MLP neurons of a small language model. Each row is named by its layer, matrix (down: output weights) and neuron, and shows model dimensions 272-335. Each number is 128 + 24 x the weight over its row's rms, rounded and kept within 0 to 255.
After each neuron's rows, "fires before" lists the tokens most often just after its 100 highest values on Wikipedia text that the model never trained on.

L5.down66 [159 114 137 116 106 106 167 114 135 146 140 209  65 163  97 115 143 120 111 126 104  89 133 149 146 156 167 125 171 138 107  91 171 165 120  87 120  92 143 135 112 143 125 120 121 130 143  95 136 168 126 131 118 181 141 188 127 128 139 134 147 135 119 121]
fires before: " |", " ", ".", "0", ";", "1"

L5.down698 [178 166 155 133 123 182 161 129 192 149 148  91 131 148  84 128 157 136  94 151  84 132 142 136 115 112 150 198 163 176 142 107 104 130 209 129 108  74 172 181 142 145  85 133 157 139 100  79 130 160 149 103 135 137 147 145 131 119 145 137 124 145 120 103]
fires before: "0", "6", "."

L5.down772 [ 77 160 115 132  87 108 147 126 120 116 134 129 138 136 141 142 137 120 123 123 130 156 152 144  85 141 134 173 106 114 118 160 151 159 140 130  80  77 112 134 153 157 116 141 141 125  93 166 158 132 134 136 110 134 157 117 110 142 114 140 117 132  81 101]
fires before: " |", " Party", " ", " Year", " Team"

L5.down361 [141 127 132 100 140 151 180 134  89 108  78 122 131 107 161 116 136 121 136 133 169 117 110  95  87 133 117 138 172 120 119 159 109  80 106 130 120 161 111 160 133 143 125 153 117 146 148 109 108 112 138 181 116 107 168 163 132 129 144 169 141 112 118  90]
fires before: " |", ")", ";", " (°"

L5.down1222 [140 125 113 134 123 147 135 147 105  91 159 130 128 113 136 124 173 148 147 116 118 101 134 151 148 110 131 112 112 127  95 164  90 116  91 153 134 127 117 120 124 103 163 147 177 167 119 109 117 113  86 127 111 131 184 123 134 155 121 170 163 115 166 151]
fires before: ".", "4", "9", " ", "3", " ("

L5.down1752 [144 122 126  86 148 102 127 127 116 140 142 139 141 159  99  97 131 138 155 158 182 124 101 149 117 136 121  73  91 115 101 169 147 142 124 101 157 121 130 102 135 128 142 154 128 103 115 135 138 129 131 125 112 159 139 115 136 137 122 138 140 176 102 146]
fires before: " |", "2", "1", "0", "3"

L5.down1100 [ 83 103 119 134 110 120 116 140 124  97 146 120 134 183 138  98 173 167 131 108 130 112 117 116 117 137 133 161 126 116 149 113 107  73  92 138 128 117  93 144  80 165 144 140 130  83 131 151 174 123 121 141 131 104 123 142 116 138 135 137 152 127 138 105]
fires before: "\n", " in", " an", " a", "9", " on"

L5.down1935 [100 114 177 130 114  80 107  87 112 112 147  76 148 147 107  75 102 118 122 115 106 147 113 101 138 113 123 138  99 110 125 130 101 153  87 106 113 147 149 149 121 136 116 132 145 155 155 135 134 159 119 131 105 119  99 113 130 159 151 140 139 129 127 164]
fires before: "1", "9", "8", "2", "0", "5"

L5.down1711 [143 155 137 149 124 137 126  88 105  90  86 164 101 165 115 173  93 131 155 135 116 128 147 164 130 116 134  98 136 160  89 126  89 165 147 109 161  72 194 140 130 142 171 107 125  92 107 117 119 114 173 128 115 109  93 101 114 150 126 105 136 120 104 128]
fires before: ",", "1", "2", "0", "3", "6"

L5.down184 [136 136 106 131 133 130 163 127 115 158 111 113 148 128 110 160  99 153 151 155 123 147 108 133 120 141 139 124 122 116  91 117 119 142 141  65 127 119 133 136  98 116 105 157 143 131 133 107  89 136 139 146 105 147 119 116 142 152 124 105 117 123 116 105]
fires before: "0", "9", "8"

L5.down1228 [112 125 165 176 136 122  86 125 156 121 147 112 156 167 169 101 127 148 117 136  97 134 140 141 145 140 111 190 160 121 142 103 133 141 132 130  76 103 173 132 105 135  94 148 134 118 119 141 121 144 112 143 116 116 129  81 132 135 130 151  94 111  92 107]
fires before: "8", "9", "7", "3"

L5.down2233 [146 160 145 110 148 138 148 138 108 111 133 116 114 142 102 105 108 127 136  85 140 138 117 111 142 104 159 141 103 115 134 143 128 107 157  62 118  84 142 130 104 125 132 108  96  98 126 127 181 100 138 120 131  72 137 156  77 119 101 110 122  85 115 113]
fires before: " |", " ", " Pld", "\n"

L5.down314 [164 142 139 151  93 135 152 176 108 106  97 121 111 135 125  97 148 117 120 132 148 128 146 175 162 105 138 127 105 151  80 108 138 115 109 111 152  81 105 124 119 170 162 160 107 123 126 119 164 133 128 130 118 130 149 144 112  67  96 104 124 115 143 127]
fires before: "===", "|", "=="

L5.down307 [101 113 131 115 110 127 105 129 123  63 123 136 110 119 143 147 128 114 114 137  53  85 113 140 111 101 175 121 122 151 119 153 135 150 106 101 144 106 111 200 147 153  78 121 136 105 113 135 127 122 131 111 100 160 115 120 132 123 109  93  93 121 148 151]
fires before: " ", " —;", "\n", " |", " —"

L5.down297 [131 122  96 115 153 144 122 118  97 130 175 145 139 130 117 130 115 131 122  80 147  93 117 147 137 166 117 132 149 115 124 151 114 120 129 113  78 103 132 115 105 117 153 140 109 124 151 125 128 109 167 137 123 127 138 194 125 109 108 125  81 135 128 142]
fires before: " "

L5.down2047 [116 170 169  92 108 106 133  99  74  96 124  85 174 151 131 115 130 161 157 142 147 130 116  97  94 100 106 140 133 108 150 115 135  83 114 144 132 109 159 113 152 143 121 107 186 100 149 132 157 112 128 163  82 143 111 128 102 152 174  87 136 141 113 117]
fires before: "\n", " ", " |", "7"

L5.down148 [120 139 115 116 120  99 160 114 139 130 137 133 158 150 140 161 115 131 145 152 112 129 122 123 126  93 133 148 146 124 174 126 127 154 135 119 125 136 132 132 113  85  98 108 134 120  93 149  74 165 129  86 124  83 118  95 149 159 134 146 114 177 114 101]
fires before: "9", ",", "0", "2", "1", "3"

L5.down871 [146 136  95  98 137  96 118 132 116  88 105 149 104 137 109 131 141  84 158 135 139 152  99  98  71 122 131 133  99 101 117 142 140 151 133 133 130 110 130  96 131 166 146 154 132 163 117 166 105 112 134 127 104 166 138 139 115 170 117  94 123 148 103 113]
fires before: " |", "-", " ", " -", "\n", "=="

L5.down2508 [135 116 116 141 102 105 135  98  65  97  66 149 112 130 178 129 167 106 153 143 139 141  74 103  95 108 173 148  83  86 135 120 144  88 133 149 132 115 120 104 137 167 113 136 139 172 147 134 194 110 150 137 112 151 116 123 114 183 159 105 132 178 118 100]
fires before: " ", " |", " votes", " Total", "–"

L5.down1921 [132 142 112 146 120 146  91 164 105 132 170 126  72 145  71 173 116 171 109 158 101 132 147 144  86 151 139 143 130 109 129 127 128 163 184 122 132 130 114 139 167  94 110 125 122 113 159 143 131 117 145 108 163 140 118 137 156 174 127 104 121 106  78 115]
fires before: " ", "0", "\n"

L5.down2403 [ 92 157  88 139 166  66 157 172 130  83 142 116  93 115 138 104 134  97 125 109 122 120 140 136 184 141 131 106 144 142 130  89 175 127 112 127 133 132 116 124 132 142  92 155 156 125  86 122 115 137 115 129 112  94 163 130 113 144 128 136 140 118 165 133]
fires before: "|", "\n", " |", " (", ")", "."

L5.down1445 [102 123 101 165 142 148 148 168 118  98 101 117 171 169 129 106 132 147 125  99  99 132 105 115 152  94 117  76 137 108 146 131 163  96  92 133 120 176 134 112 172 176 114  94 122 162  84 136 113 156 128 131 157 136 133  59  93 144 159 149 131 127 134 116]
fires before: " |", ")", "8"

L5.down2225 [129 120  90 128 114 137 127 143 152 101 109 127 140 126 167 108  90 144 136 146 158  93 139 112 110 126 174  93 128 121 127 158 134 130  87 115 157 124 140 130 135 124 114 166 133 107 145 106 140 158 117 117 161 104 155 151 140  90 159 101 122 131 145 132]
fires before: " ", ".", "–", " |"

L5.down2295 [ 92 141 153 128 161 145  83 137 178 110 169 114 137 134 131 126  75 123  91 186 117 118 134 107 102 154 107 114 136  96 188 130 116 110  97 101 143 109 112  91 126 146 122 118 105  72  75 146 154 106 118 104 147 159 124 117 160 140 164 128 127 139  76 136]
fires before: "|", "\n", "-"

L5.down2551 [125 118 138 109  77 128 120 121 136 114 125 113 195 170 140 151  98 128 113 194 121 108  84 139 108 101  98 116 115 146 137 146 111 151 144 119 123 109 129 165  98  90 123 139 169  92 104 162 143 135 132 168  86 181 153  61 147 137 119 128 119 137 141 132]
fires before: "1", "9", "2"

L5.down1644 [141 135 176 134 105 137 154 101 132 135 125 118 149 183 166 126 119 105 119 163 146 134 118 114 120 117 156 137 122 138 124  98 105 121 178 106 127 104 137 106 157 162  95 144 138 136 113 106 118 144 153 142 109 148 138 122 131 102 107 175 133 158 139  98]
fires before: "6", "3", "1", "2", "7", "0"

L5.down1498 [ 90 151 114  80 123 134 120  98 114 180 151 160  95 103 103 107 133 122 140 117 144 150 138 137 173 132 107 110 135 140 150 152 111  98 143 117 125 143 130 121 128  78 128  97 120 127 131 106 163 122  87 113 130  96 159 144 126 150 133 138 104 153 133 164]
fires before: " ", " |"

L5.down1408 [131 140 111 140 124 112 157 132 144 115 111 125 123 161 122  87 108 100  91 118 122 168 153 159 112 145 148 106 135 116 129 119 162 148  92 141 164 145  95 119 129 105 137  75 117 158 135 145 168 140 170 142 160 128 151 142 126 160  79 149 116 166 111  89]
fires before: " |", "1", "0", "–"

L5.down614 [115 187 100  81  98 145 136 159  97 127  90 142 183 106 112 126 134 144 159 139 171 162 104 115 109 169  81 115 107 141 137 134 142 212 148 141 150  86 138  97 139 121 133 131 157 111 125 135 130 125 134  98 116 116 139  86 132 128 143  75 159 130 130 166]
fires before: " |", "1", "2", "|", "5"

L5.down1804 [134 138 108 133 150 118 128 109 149 157 126 159 127 147 149 135 159 150 137 126  86 149 153 174 108 147 173 174 128 123 151 136 138 133  63 140 146  99 116 133 121 128 127 128 101 146  88 154 126 120  96 138 132 146 143 158 127 125 101 110 152 130 152 116]
fires before: " ", " the"

L5.down2187 [150 194 118 125 104 137 115 143 118 100 105 126 175 140  74 123  98 136  76 133 108 112 121  95 169  99 172 135 142 119  49 120 106 105 149  79 155  93 152 114 141 127 182 130 136  99 139 171 120 119 156 134 109 121 116 128  96 128 172  95 162 134 108 126]
fires before: "0"

L5.down1156 [127 135  98 143 152 131 102 106  89 139 108  99 115 105 131 127 170 133 123 133 174 102 153 144 134 114 123 137  99 141 142 181 132 136 105 151 128  97 180 150 150 147 137 132 145 104 132 116 123 138 128 125 100 121 147  97 161 118 165 173 140 128 160 140]
fires before: "N", "°", ")", "8", "5", " ("

L5.down1772 [117 104 151 132 106 137  72  77 111 102  97  85 111 148 137 103 135 192  86 116 147 105 136  77 131  83 123  90  86  90  99 146  66 126 120 122 130 129 115 100 127 142 104 159 139 160 114 146 138 139 115 117 110 119  93 112 164  98 164  84 130 153 132 143]
fires before: "0", "5", ",", "8", "9", "7"

L5.down1609 [149 136 137 125 132 151 126 146 102 161 161 137 117 142  69 167 115 178 114 154 134 124 161 137 122 141 149 157  75 121 136 111 131 138 183  89 104  89 126 164 110 131 108  88 112 128 122 123 132 130 137 113 149 168  77 151 144 152 148 102  98 139 114 113]
fires before: "1", "2", " |", "8", "wind", " −"

L5.down1525 [103 162 158 121  92 119 118 100 126 133 129 116 153 150 118 140 117 109 164  92 131 128 154 150 117 116 111 114 128 179 179 162 132 123 137 127  69 166 122 124 110 132 104 138 143 178 142 135 112  80  90 117 132 128 122 150 125 133 121 100 124 128  95 149]
fires before: " |", " ", " (", "3", "6"

L5.down2453 [140 137 114 110 137 137 162 139 124  85 113 135 155 163 170 102 142  96 113 160 155  94 135 157 138  65 136  96 151 131 117 143 107 161  89 130 160  97 109 119 143 114 158 107 126  97 131 119 173  89 112 125 123  97 136 137 145  96 104 153 133 129 142 119]
fires before: "2", "1", "=="

L5.down1697 [109 137 116 131  97 109 123 156 140 143 137  98 140 107 163 157 122 138  86 150 139 151 137 158 143  86 124 170 128 178 148 117 113 135 171 163  88 112 206 167 117 130 103 133 175 135 101 182 136 161 117 119 141 123 136  77  98 131 147 138  58 154 146 133]
fires before: "8", "9", "7", "0", "5", "th"

L5.down109 [129  75 136 119 103  79 137  99 156 164  77 173 111 152 115 128 116 115 147 153 130 111 183 142 132 130 145 128 140 138 107 136 154 115 141 120 138  94 103 131 132 102  95 159 153 107 105 158 119  85 120 132 141 142 151 141 149 119 134 127 137 120 129 109]
fires before: " ", "3", "5", "2", "4", "0"